Weights of a small GPT-style language model, trained from scratch on English Wikipedia: MLP 640 SwiGLU.
MLP neurons of a small language model. Each row is named by its layer, matrix (gate and up: input weights) and neuron, and shows model dimensions 80-143. Each number is 50 + 12 x the weight over its row's rms, rounded and kept within 0 to 99. A neuron's up and down rows have the sign that makes its largest values positive.
Before each neuron's rows, "fires on" lists the tokens most often at its 100 highest values on Wikipedia text that the model never trained on.

fires on: "ew", " two", "ical", "al", " be"
L5.gate150:53 46 48 59 44 58 58 45 57 55 47 41 51 82 61 13 54 60 45 26 43 49 58 49 60 44 41 52 66 45 53 62 50 55 47 63 50 28 45 47 31 66 38 41 62 40 75 50 53 62 72 37 31 52 58 63 38 48 54 59 63 39 44 52
L5.up150:36 51 56 45 31 46 54 52 48 47 71 55 53 46 33 36 58 48 67 27 41 46 23 52 47 43 64 50 45 57 46 66 70 47 57 51 54 43 61 29 43 56 26 65 36 49 60 58 55 52 64 61 26 39 28 40 47 54 69 56 46 37 66 56

fires on: "ro", "ir", "end", "re"
L5.gate456:50 49 24 46 32 47 36 48 28 46 56 65 58 59 48 51 52 49 39 72 49 50 62 56 57 39 34 44 77 29 63 61 47 54 41 35 68 34 55 59 57 24 62 58 48 51 65 53 85 38 58 51 35 43 65 54 53 57 58 34 30 43 46 56
L5.up456:42 27 56 44 56 32 71 63 56 45 50 36 31 41 46 55 23 30 47 56 50 52 44 44 36 55 48 49 48 31 56 73 51 53 63 35 66 46 52 63 58 44 69 47 47 39 34 53 81 54 48 29 44 60 46 70 60 41 81 35 35 60 41 44

fires on: "-", " A", "ch", ","
L2.gate267:51 52 64 53 38 41 51 56 53 69 30 77 45 61 43 38 57 41 64 49 63 27 69 52 39 44 57 33 50 46 60 64 44 36 43 43 80 54 59 49 40 21 55 48 41 70 42 50 37 59 82 40 72 46 42 31 47 44 64 64 45 33 18 20
L2.up267:45 40 33 62 56 36 62 18 55 66 30 60 56 59 54 62 41 45 45 58 49 52 44 61 57 51 54 52 60 64 58 36 48 40 41 48 45 58 58 38 51 54 57 64 86 63 34 50 53 33 68 63 58 48 36 36 56 63 47 70 40 39 42 96

fires on: "l", " in", " W", "z", "L", " In"
L5.gate180:49 49 54 76 57 49 78 54 50 36 47 64 34 38 41 54 37 49 45 39 37 39 57 58 49 36 28 54 36 59 49 46 45 52 55 37 34 65 79 45 34 51 63 48 62 49 51 64 46 45 54 38 47 34 46 44 37 49 49 43 44 33 26 54
L5.up180:47 42 55 52 39 55 56 32 37 48 50 78 59 59 54 58 63 49 76 41 36 41 51 53 35 38 59 57 37 57 41 57 51 40 46 29 36 40 59 78 42 60 39 50 71 43 51 37 54 50 57 65 38 54 26 64 50 59 41 50 61 51 46 46

fires on: " per", "res", "ly", " al", " are", " con"
L2.gate541:69 51 42 46 71 43 40 37 60 27 54 59 44 67 45 29 48 36 49 55 29 68 39 43 48 58 42 40 60 60 47 50 45 57 40 80 22 47 48 40 52 32 40 47 34 40 42 47 79 64 48 34 57 38 72 28 50 57 65 58 41 46 53 48
L2.up541:45 57 44 44 39 63 69 73 60 45 59 55 42 49 69 35 51 37 65 59 29 54 59 46 52 54 40 48 74 55 54 57 65 56 39 55 22 60 35 56 57 59 44 50 35 53 53 38 31 26 27 39 33 12 68 59 58 20 60 67 74 52 46 46

fires on: "all", "'", "ell"
L2.gate526:62 59 49 29 60 46 58 34 37 60 42 72 40 37 45 47 55 40 49 31 63 48 58 29 42 78 53 57 64 41 41 38 19 68 54 50 39 45 49 67 39 58 63 52 53 52 53 67 58 56 42 61 61 48 68 63 35 37 50 49 47 75 45 45
L2.up526:55 36 57 49 63 43 48 77 53 67 65 40 64 32 56 51 42 36 56 56 45 62 62 50 57 60 37 44 56 67 65 45 23 70 57 46 59 69 68 25 51 63 46 42 51 62 38 42 35 44 37 38 34 47 66 62 52 65 49 60 42 62 36 59

fires on: "ec", "her", "ater", "er"
L2.gate581:53 49 39 37 36 63 49 33 48 56 51 67 49 35 51 68 35 57 44 65 52 52 63 52 40 37 52 62 28 54 51 49 36 69 33 58 73 45 60 57 54 32 67 51 21 36 56 67 54 40 34 80 51 53 54 47 55 61 48 55 37 55 56 22
L2.up581:40 35 44 32 47 46 43 22 55 57 59 47 42 48 55 74 40 29 64 49 21 41 60 51 47 55 40 49 49 42 49 62 49 47 20 49 47 60 47 41 48 58 52 55 55 55 70 55 74 35 51 39 50 49 64 27 54 59 58 39 49 55 57 52

fires on: "==\n", "The", "ew", ".", " as", "==\n\n"
L2.gate124:82 45 45 73 70 55 37 50 57 46 39 34 44 40 49 63 39 53 30 42 50 41 57 57 79 38 38 39 37 47 37 47 53 65 28 47 54 51 44 38 43 54 71 74 47 37 29 41 58 29 63 51 57 54 75 55 47 35 32 54 46 54 34 48
L2.up124:47 28 69 46 52 53 56 56 59 58 67 66 50 41 53 30 39 48 34 39 39 55 36 60 28 72 26 46 75 33 45 41 47 71 50 36 47 44 43 67 37 40 47 34 72 36 51 32 66 41 51 39 45 55 62 58 45 56 51 28 67 41 51 49

fires on: " Ch", " ch", "h", "ch"
L5.gate160:44 50 54 41 32 33 53 63 37 71 57 58 29 32 39 63 38 41 70 70 52 52 55 72 71 58 57 66 64 58 39 29 60 27 56 29 47 59 70 57 46 63 41 51 62 67 45 30 74 67 38 36 34 61 48 65 60 48 63 59 56 48 74 52
L5.up160:44 35 47 79 36 56 58 37 61 36 51 58 40 25 33 37 33 55 46 43 57 39 57 64 59 61 53 56 60 45 69 41 55 71 68 46 58 55 71 23 43 52 49 51 41 61 77 48 55 49 52 55 53 18 35 50 46 50 45 43 52 62 47 69

fires on: "re", "t", "ig"
L5.gate118:61 42 45 63 59 62 50 50 51 56 61 65 43 50 53 44 43 53 36 68 40 44 77 48 54 53 53 50 61 45 41 61 51 43 40 72 76 47 66 25 45 43 25 50 33 29 59 26 72 58 69 61 67 55 62 65 48 63 33 63 36 53 52 28
L5.up118:62 39 67 55 45 41 63 62 35 32 65 70 47 31 47 47 53 61 36 56 50 67 60 38 36 37 55 53 53 34 48 29 51 38 44 47 62 54 59 42 36 57 39 54 49 40 56 57 71 31 46 35 63 49 53 61 61 61 61 52 28 34 70 52

fires on: ".", "ou", "ir", "are", "as", "od"
L5.gate196:57 57 76 55 31 71 40 33 37 30 38 52 47 64 39 39 52 39 38 37 38 67 50 49 32 47 46 55 52 29 43 46 47 73 52 48 75 48 61 35 41 44 45 49 31 56 79 64 57 58 54 49 71 49 34 66 54 67 58 43 52 64 53 64
L5.up196:51 38 39 40 57 68 44 41 50 44 40 48 68 57 34 48 67 56 56 55 60 53 61 70 48 35 48 53 61 47 55 33 46 36 69 68 44 41 40 51 80 74 28 42 44 50 57 50 60 62 70 44 47 32 49 51 71 65 47 40 64 39 58 43

fires on: "ork", "ce", "ov", "ican", "ry"
L2.gate574:64 41 62 30 55 57 61 61 56 33 66 47 51 61 62 63 36 43 71 53 40 47 55 47 29 16 39 66 71 48 38 65 68 53 70 72 53 34 46 57 58 52 62 45 49 56 41 53 78 54 44 44 44 69 68 50 61 47 52 69 49 43 44 65
L2.up574:54 56 69 51 53 55 38 60 51 54 65 48 26 40 61 71 38 71 59 77 52 52 43 63 56 38 39 60 57 45 75 28 55 53 59 57 61 48 46 37 63 56 55 45 60 65 44 67 40 46 56 53 67 46 62 41 59 45 43 39 44 58 41 56

fires on: "os", "1"
L2.gate71:69 32 59 69 71 64 44 46 39 43 56 48 42 52 30 59 63 36 62 62 53 64 30 52 63 52 46 25 63 41 51 68 47 48 58 29 43 44 49 61 50 52 37 58 39 44 83 54 32 74 30 52 63 46 52 39 43 57 35 22 54 48 64 60
L2.up71:52 43 44 56 63 71 64 48 69 59 38 54 52 81 60 31 44 61 37 43 49 45 39 44 45 60 39 63 42 41 56 46 75 56 44 71 55 39 69 52 35 27 40 29 47 62 54 45 53 63 51 24 47 42 52 70 51 56 49 64 48 52 69 51

fires on: "e", "all", "re", "est", "er"
L2.gate366:68 66 36 57 46 50 27 68 46 47 63 52 54 66 40 51 47 55 48 49 37 56 56 54 26 85 59 49 55 52 53 44 55 61 42 45 21 59 58 43 53 61 46 50 34 42 62 54 62 85 51 51 52 60 33 48 41 70 56 40 75 50 70 56
L2.up366:62 35 42 54 71 48 59 40 50 41 70 44 65 62 66 53 58 63 52 51 53 47 58 42 47 72 37 53 66 37 29 28 53 58 36 58 56 65 34 41 59 56 54 67 40 46 65 40 54 62 34 38 43 42 40 37 49 60 56 62 60 62 79 32

fires on: "ly", "ater", "cl", " first", "r"
L2.gate95:50 53 30 35 30 37 53 51 55 49 51 52 34 50 65 74 34 61 65 55 38 60 53 45 74 33 43 69 52 42 58 51 39 51 45 60 49 43 54 72 41 39 48 52 47 50 61 60 50 30 44 57 75 30 16 58 36 47 34 64 50 47 18 46
L2.up95:56 53 55 62 60 54 61 48 50 54 48 66 70 72 67 64 33 66 59 43 47 41 37 39 25 68 56 23 62 56 60 39 39 38 55 50 50 50 64 32 55 42 40 59 53 70 50 41 55 59 33 43 51 60 48 64 41 47 67 76 38 47 51 55

fires on: "r", "er", "-"
L2.gate347:55 42 51 55 42 56 54 25 55 67 34 63 25 60 37 52 33 54 44 45 40 43 56 51 51 55 46 64 41 51 45 40 53 48 44 55 55 34 63 57 47 36 60 47 53 62 37 47 49 65 31 41 56 48 38 54 55 47 45 49 44 44 24 63
L2.up347:52 47 53 43 73 51 48 54 69 44 48 38 43 50 53 75 25 50 58 38 54 61 39 59 46 47 49 43 51 47 34 43 44 50 32 72 51 64 64 55 47 59 48 46 64 57 58 50 45 51 44 52 58 45 44 69 56 40 50 72 58 43 50 56

fires on: "d", "ed", " (", "w", "a", ";"
L5.gate43:40 47 55 59 62 61 37 44 47 44 43 37 61 48 77 53 36 51 27 42 62 63 50 30 47 53 47 44 58 49 45 78 40 45 45 57 39 41 38 47 56 69 59 80 49 56 64 67 42 58 33 59 51 44 57 51 67 65 58 56 53 57 54 65
L5.up43:36 47 43 46 57 48 39 48 55 45 59 35 63 54 61 52 49 47 53 72 65 53 74 26 51 70 53 52 67 34 59 62 44 47 67 62 40 34 83 29 54 56 63 56 60 59 63 51 72 53 71 42 28 40 44 28 64 51 45 56 47 59 46 54

fires on: " c", "an", "ar", " sp", " w"
L5.gate73:51 60 25 56 28 30 59 49 32 40 47 73 56 62 47 49 58 46 58 53 42 53 57 47 56 44 52 32 45 46 67 37 73 43 48 53 51 39 40 46 29 50 78 32 41 59 45 39 59 44 29 33 68 60 41 33 63 41 37 53 76 50 56 44
L5.up73:35 69 34 34 59 31 63 54 58 19 53 54 47 49 44 70 59 62 49 39 76 42 60 37 54 62 58 33 75 47 78 33 24 35 37 57 35 50 50 67 82 81 39 55 47 41 51 52 27 58 48 31 59 46 60 33 44 44 61 46 49 60 46 56

fires on: "ates", "and", "are", ":", "ent", "ated"
L2.gate119:56 49 42 38 45 58 34 61 67 58 48 46 59 55 60 58 47 59 55 61 53 45 56 40 47 42 51 29 15 27 49 38 58 52 62 54 65 53 43 47 61 30 62 54 47 62 34 52 56 56 39 49 49 44 59 72 55 39 40 45 64 61 47 25
L2.up119:38 43 29 40 28 63 52 49 71 52 32 45 65 59 48 54 57 50 48 62 54 28 65 56 24 49 28 41 62 24 43 54 51 73 51 68 70 22 53 49 50 61 59 45 51 42 58 71 43 58 45 54 71 45 54 69 58 41 35 47 64 57 59 46

fires on: " Sp", "l", " sp", "p", " and", " It"
L5.gate536:59 45 47 43 47 33 54 36 58 59 64 26 57 56 57 38 40 51 50 44 58 56 59 41 39 55 27 63 75 66 51 61 67 53 46 64 48 51 69 65 66 60 76 40 52 45 59 60 48 69 48 39 44 41 50 72 63 35 39 50 43 60 68 60
L5.up536:46 72 31 47 28 38 58 47 40 77 47 68 48 69 34 29 54 56 44 48 71 33 51 51 52 40 50 44 55 65 55 30 56 56 65 49 34 63 53 36 31 31 60 51 36 55 39 68 49 52 47 43 49 42 59 36 40 48 34 45 42 49 57 50

fires on: "al", "g", "0", " gr", " e", "s"
L5.gate606:57 43 84 50 68 57 44 45 29 48 43 25 60 72 56 48 63 54 32 13 48 38 47 52 53 51 67 55 53 58 40 53 47 51 58 61 52 36 45 28 62 68 64 55 55 59 49 56 66 46 46 49 62 33 67 54 32 43 35 57 32 53 63 51
L5.up606:39 47 60 37 60 46 64 66 52 57 47 26 49 55 40 42 56 59 55 39 45 47 65 40 53 36 68 42 54 38 70 36 55 49 50 34 62 45 28 51 57 54 51 54 50 38 52 50 45 28 42 61 60 34 67 51 64 69 54 32 55 43 50 44

fires on: "ain", "ary", "ly", "her", "ress", "ater"
L2.gate36:33 53 39 41 35 48 41 38 42 67 23 33 45 65 68 65 46 54 77 51 47 68 44 50 59 37 57 49 31 51 46 46 50 76 63 54 51 60 33 60 51 48 31 41 34 39 49 49 59 37 34 52 48 34 62 40 63 53 30 35 31 56 50 42
L2.up36:28 60 68 43 40 56 57 49 69 45 37 61 59 59 46 53 27 48 55 37 56 29 51 50 47 47 51 61 41 42 48 32 25 41 42 56 44 54 64 63 51 35 59 40 49 56 68 55 43 43 25 34 44 47 41 47 66 35 54 29 50 51 65 48

fires on: "–", "-", "r", "est", "as", " "
L5.gate548:61 46 29 60 60 45 47 30 48 44 60 61 28 47 38 39 59 43 48 31 56 55 56 54 70 20 52 68 38 45 40 37 55 56 40 38 54 50 54 43 31 47 26 54 43 38 46 45 39 48 49 48 33 43 44 45 48 31 52 77 35 62 43 24
L5.up548:59 50 44 33 55 53 19 54 49 58 83 48 46 58 49 61 60 38 66 45 47 68 74 52 38 52 53 58 51 56 45 37 59 48 45 72 43 64 76 48 46 52 72 57 59 49 44 46 51 67 35 50 47 56 40 47 40 45 58 38 44 48 44 53

fires on: "fer", "ist", "er", "ilm"
L2.gate315:53 38 49 60 66 35 62 43 43 44 35 39 37 63 63 53 64 50 52 63 69 47 54 49 48 42 61 41 42 53 38 40 52 63 69 38 51 65 51 67 33 37 50 46 16 68 51 59 59 48 47 49 62 56 66 78 24 49 54 51 47 62 54 53
L2.up315:38 51 42 52 39 75 35 72 39 70 50 49 61 52 48 82 34 50 58 32 58 40 54 45 43 62 49 73 64 40 63 57 54 40 50 55 51 69 43 59 48 40 42 52 45 53 53 36 44 37 50 38 41 47 49 45 45 41 52 50 55 46 56 70

fires on: " and", "b", "p", "il", "le"
L5.gate291:60 56 54 33 85 51 63 54 54 62 47 29 50 44 38 43 55 53 56 40 62 40 55 44 50 53 16 54 56 41 54 58 57 50 42 43 34 35 39 67 62 36 65 42 48 60 63 63 52 56 46 59 69 47 47 42 64 47 46 40 29 49 81 45
L5.up291:43 59 28 36 53 61 47 61 53 66 63 38 55 49 47 49 55 67 40 46 56 39 41 29 70 53 48 56 42 31 30 61 58 54 63 60 58 68 52 38 48 61 22 30 68 44 56 61 50 28 54 52 36 50 52 71 47 42 48 54 46 45 47 63

fires on: "am", "her", " as", "ther", " her", "ian"
L5.gate293:57 42 48 61 54 51 41 38 65 27 62 29 85 47 52 44 41 61 61 50 37 61 52 69 61 43 72 44 41 74 28 41 54 57 45 64 63 44 64 49 41 49 43 47 56 40 67 63 54 26 57 72 55 58 43 51 44 18 56 33 74 32 49 40
L5.up293:55 56 75 66 53 53 53 67 54 41 33 32 47 51 52 60 61 37 51 51 05 50 47 46 44 50 56 42 62 67 44 47 59 21 36 53 43 60 44 48 33 58 65 55 47 38 39 61 32 33 74 63 64 54 50 49 46 41 76 66 50 54 60 42

fires on: "is", " per", " Al", "al", " al", "l"
L5.gate99:40 34 41 63 44 33 55 29 65 39 41 44 45 50 39 23 59 55 58 67 47 35 31 58 40 54 48 39 50 39 46 36 53 46 66 71 28 29 43 58 62 26 49 38 60 16 35 62 66 44 52 33 55 54 35 60 43 36 48 86 38 36 50 50
L5.up99:51 50 56 56 23 59 55 62 79 44 63 40 46 49 48 24 51 47 61 60 43 58 69 41 27 65 54 69 32 28 35 52 62 64 51 32 51 45 65 28 46 51 60 44 45 61 66 47 47 64 34 35 62 49 58 52 49 59 66 57 67 50 67 48

fires on: " l", " d"
L2.gate471:18 34 41 58 40 47 54 39 52 61 71 56 40 54 66 54 42 48 45 53 56 29 62 58 58 55 73 44 30 41 42 63 56 47 56 53 73 33 52 31 34 40 77 37 29 65 34 56 59 68 49 51 45 52 64 64 48 60 48 39 46 55 36 44
L2.up471:48 45 50 47 49 70 63 42 42 68 33 53 30 46 33 49 60 55 49 51 55 59 68 68 67 48 52 48 61 42 53 67 35 38 65 56 23 31 56 30 54 72 39 51 49 63 61 61 61 62 53 58 57 59 57 86 57 47 72 62 60 34 50 51

fires on: "199", "b", "m", "2", "3"
L5.gate447:54 47 40 53 49 64 43 45 38 38 42 59 63 47 55 43 27 52 46 45 51 42 62 26 63 73 52 56 51 33 24 68 63 41 62 66 33 51 42 49 26 61 55 35 47 47 27 40 21 55 59 54 43 54 58 51 61 44 54 52 42 70 51 42
L5.up447:64 60 53 48 48 43 77 63 45 43 18 50 64 70 53 37 26 40 61 54 22 52 76 49 50 40 21 40 52 48 51 52 44 49 52 72 57 41 45 57 67 59 58 45 60 30 47 41 48 44 56 64 66 43 36 68 48 46 31 49 57 53 74 57

fires on: "b", "p", "ch", "t", " ch"
L5.gate372:72 54 54 56 51 54 60 67 62 42 65 48 65 47 25 37 44 50 42 66 53 29 64 24 47 35 48 62 66 58 69 51 59 63 61 22 63 59 72 58 44 46 56 52 45 62 46 33 49 56 32 59 52 53 38 60 57 43 49 62 32 54 58 48
L5.up372:59 58 78 48 43 51 62 41 57 58 40 72 40 34 41 44 81 38 51 47 32 31 73 22 62 36 42 40 49 36 49 45 70 43 64 52 35 31 40 25 36 54 76 46 55 43 27 53 52 48 40 56 44 59 46 45 73 48 61 67 53 48 56 47

fires on: "ic", "ing", "1", "2", "3"
L5.gate631:49 53 52 54 51 63 62 50 39 45 62 72 38 59 36 50 50 45 60 67 46 33 62 39 49 58 53 48 39 48 28 60 49 31 69 84 35 43 68 39 53 53 46 41 31 53 37 55 51 65 55 52 40 82 63 51 39 36 62 75 51 51 48 48
L5.up631:50 50 41 41 65 32 57 66 44 34 54 37 64 46 22 70 46 56 59 59 45 55 39 45 46 54 68 47 71 40 50 23 44 60 55 54 33 56 51 65 52 33 51 25 56 41 75 51 40 57 36 52 65 56 39 72 45 50 42 61 65 54 34 46

fires on: "ens", "ents", "all", "ors", "ight", "ers"
L2.gate263:36 41 39 70 39 52 53 31 45 52 52 46 41 56 59 61 52 44 69 39 51 66 49 35 42 66 49 44 35 61 41 60 41 52 41 33 81 50 63 45 39 52 69 47 32 73 46 33 63 62 22 30 49 33 61 50 55 71 71 60 57 67 53 57
L2.up263:54 43 67 57 52 48 41 52 47 47 48 35 55 49 43 64 18 51 59 60 35 43 50 58 29 47 40 47 51 61 55 45 37 79 63 59 47 49 64 32 51 55 55 89 36 66 58 60 38 39 34 45 45 57 38 65 53 37 65 41 35 52 48 72

fires on: "|", "."
L2.gate184:45 44 60 53 61 44 52 46 63 39 44 36 52 48 38 59 31 26 39 47 63 58 36 35 58 57 42 59 32 05 47 57 38 35 48 68 49 45 39 42 31 45 39 63 57 69 53 34 60 58 58 39 26 72 69 53 46 55 70 39 51 38 34 33
L2.up184:61 41 58 45 49 45 53 49 54 47 41 28 71 49 61 71 46 46 55 58 41 27 40 51 63 53 50 68 44 40 59 43 55 44 59 58 47 47 49 54 24 58 44 62 65 26 68 63 57 55 42 61 31 68 67 36 51 74 53 45 77 79 31 32

fires on: "am", "al", "ther", "ical", "4"
L5.gate423:64 58 42 53 39 55 37 26 38 76 66 63 43 78 63 46 46 62 39 64 56 40 64 62 35 48 60 49 39 60 51 56 50 66 44 51 24 38 63 55 41 67 50 57 46 45 62 36 59 42 55 44 58 48 35 39 56 67 48 67 80 63 55 38
L5.up423:49 52 70 63 53 47 51 61 29 62 58 39 65 29 33 42 67 67 37 49 68 51 37 32 39 48 72 29 45 45 53 65 87 60 40 42 56 34 55 38 50 47 58 41 48 51 41 51 60 34 74 56 47 64 39 36 48 36 53 65 37 48 63 40

fires on: " L", " l", "L"
L2.gate362:53 47 46 52 36 56 44 50 43 46 59 58 47 34 59 50 58 54 63 52 66 33 57 46 54 63 60 56 34 33 50 66 48 58 59 58 49 48 49 54 39 54 57 53 48 65 45 49 51 37 61 48 50 61 62 74 56 29 62 57 44 51 48 56
L2.up362:72 38 43 72 45 57 52 57 62 41 52 53 44 60 58 58 38 42 58 44 56 62 44 30 53 46 55 45 42 38 36 74 32 45 32 73 60 19 51 59 53 60 38 39 72 42 45 39 67 46 42 42 41 52 39 58 58 55 66 59 51 44 35 53

fires on: "ind", "her", "av", "ph", ":", "om"
L2.gate592:50 32 69 34 45 47 67 61 46 66 33 74 49 41 45 60 38 43 29 42 64 38 71 64 46 44 32 50 46 36 64 62 32 47 48 66 55 68 55 52 27 68 43 58 61 41 54 59 29 54 47 62 49 62 47 59 56 42 54 70 50 29 57 49
L2.up592:35 48 45 56 62 30 46 44 59 42 38 41 50 16 42 43 69 39 48 65 48 62 72 47 49 37 48 58 52 56 18 55 37 38 32 46 67 64 43 56 44 46 58 36 52 70 41 41 31 38 38 51 49 51 46 18 40 64 57 51 36 62 62 38

fires on: " by", " ab", " |", "ary"
L2.gate179:50 53 47 49 37 56 66 55 37 40 46 47 35 59 39 35 62 51 37 27 53 49 31 73 48 44 61 48 58 54 39 60 42 35 81 56 50 37 50 39 47 59 38 42 54 49 68 77 35 25 57 36 36 19 66 39 53 44 54 37 64 47 48 44
L2.up179:49 61 39 40 39 46 44 40 80 37 45 63 42 63 42 44 56 52 42 61 58 66 60 30 51 36 50 32 66 52 63 39 51 53 36 48 42 45 54 56 47 66 47 34 46 43 60 56 50 50 53 55 39 40 56 52 31 48 59 42 67 55 62 41

fires on: " of", " in", " de", " ", " In", "-"
L5.gate459:45 51 43 68 44 27 41 44 54 62 58 69 49 50 57 36 61 29 36 44 56 33 68 35 59 25 47 51 45 50 46 69 57 41 47 51 39 45 64 49 49 50 35 47 66 44 72 62 56 62 60 40 45 53 65 40 27 87 51 57 65 30 28 42
L5.up459:41 53 49 30 43 53 59 44 52 37 38 69 34 57 46 49 54 32 80 40 44 72 53 61 64 79 54 51 61 50 62 70 22 32 50 48 53 44 41 63 44 47 34 47 54 43 57 62 63 62 63 43 40 35 72 40 15 69 61 69 49 35 56 56

fires on: "one", "us", "ot", "os"
L2.gate332:63 54 48 63 71 62 41 58 46 23 63 60 49 45 64 37 62 54 58 54 43 49 59 32 40 35 57 60 64 45 49 53 38 41 19 42 47 43 75 36 53 44 56 72 38 39 49 36 67 43 43 44 57 47 51 40 48 23 44 36 40 36 43 53
L2.up332:52 53 40 64 57 59 64 43 55 33 39 52 68 68 31 54 60 49 46 74 50 45 26 68 43 49 58 46 60 44 54 41 64 58 50 52 49 54 68 71 52 19 34 24 28 40 50 37 47 38 46 51 45 52 49 49 34 53 44 38 43 53 54 66

fires on: "ep", "om", "as", "r", "les", "et"
L2.gate281:72 50 57 59 67 83 56 20 58 59 33 81 35 56 63 50 59 33 61 42 45 65 55 44 65 71 49 69 46 50 33 38 51 53 34 55 45 46 39 68 58 47 57 58 62 39 66 54 36 62 64 40 72 56 54 47 37 49 44 64 47 61 56 35
L2.up281:66 55 66 49 53 65 32 34 76 43 60 55 28 41 60 49 40 38 51 38 46 54 71 41 35 64 59 56 61 38 39 50 66 58 35 62 57 70 33 47 66 54 62 54 69 32 59 64 41 43 39 36 50 45 40 48 56 54 42 43 42 58 42 43

fires on: " |", ";", "ong"
L2.gate540:43 42 44 52 68 23 60 46 57 58 56 35 52 50 47 55 60 45 49 25 70 59 65 64 62 43 70 43 64 50 68 88 41 44 47 58 35 52 57 23 44 57 55 36 75 46 57 70 54 56 40 30 61 44 59 40 58 52 33 60 36 59 61 42
L2.up540:46 86 62 50 36 54 36 44 59 54 62 58 46 66 47 42 36 51 57 69 49 52 67 28 39 55 60 39 55 54 56 66 42 25 46 60 30 45 55 60 45 38 36 61 80 47 46 43 48 74 53 65 67 40 62 34 55 65 45 52 43 43 53 39

fires on: ".", "ew", "ame"
L2.gate75:66 38 59 59 35 56 63 48 44 63 27 42 63 51 45 55 56 54 36 58 40 71 54 44 50 63 65 52 52 72 53 45 56 42 50 62 56 41 71 53 36 47 36 42 38 49 63 40 58 38 46 54 34 45 46 47 73 69 66 29 62 28 49 50
L2.up75:41 37 50 47 61 50 51 49 46 40 61 43 60 39 42 48 43 33 46 64 47 57 76 49 60 63 52 51 62 61 81 46 59 44 54 57 56 61 49 39 76 52 33 61 58 52 47 48 51 52 48 48 62 57 54 59 55 67 50 48 45 33 52 40

fires on: " as", "ver", " le", " st", " o", "."
L5.gate386:63 41 52 45 74 51 36 58 56 52 50 40 47 43 49 62 46 64 53 29 47 53 52 66 40 30 58 43 48 33 39 43 52 67 40 55 66 29 70 66 51 52 60 28 41 48 48 51 35 54 43 49 45 76 58 60 44 34 53 58 46 70 41 46
L5.up386:26 53 39 32 53 51 32 46 58 59 59 63 39 37 60 48 52 75 63 35 62 42 45 46 35 51 45 47 35 38 59 41 37 56 77 51 48 60 51 71 54 46 53 51 57 61 41 55 48 51 50 58 60 50 49 53 48 51 54 57 54 42 54 54

fires on: "b", "am", "ard", "p", "f"
L5.gate72:57 59 57 61 35 57 43 51 40 47 40 48 54 68 39 50 36 43 63 66 61 55 48 48 50 58 47 46 38 54 62 44 61 50 32 69 44 49 49 37 59 63 61 36 58 78 70 55 37 50 41 49 44 48 51 40 54 37 56 28 55 73 60 38
L5.up72:60 49 57 56 50 38 45 35 63 59 50 45 45 53 64 41 53 27 67 51 36 49 44 47 49 44 56 41 38 61 53 43 51 46 55 47 34 34 27 36 51 69 62 66 44 54 19 57 30 53 38 43 35 62 39 59 44 29 64 50 61 64 87 43

fires on: "her", "et", "ame", "ge", "ter"
L2.gate12:46 64 54 37 35 43 41 34 54 47 41 50 57 50 45 38 54 55 42 35 46 23 50 65 52 38 46 50 31 58 46 43 32 62 53 54 58 63 56 20 68 46 44 60 64 34 64 62 50 54 36 40 62 42 51 27 58 46 42 54 71 50 55 43
L2.up12:21 52 51 54 34 36 69 45 59 40 64 41 68 27 56 34 51 39 46 42 50 38 59 47 41 50 46 47 30 27 42 49 53 48 39 72 64 60 56 24 39 67 45 75 34 37 47 51 44 49 34 34 53 48 46 40 60 45 55 49 57 49 41 45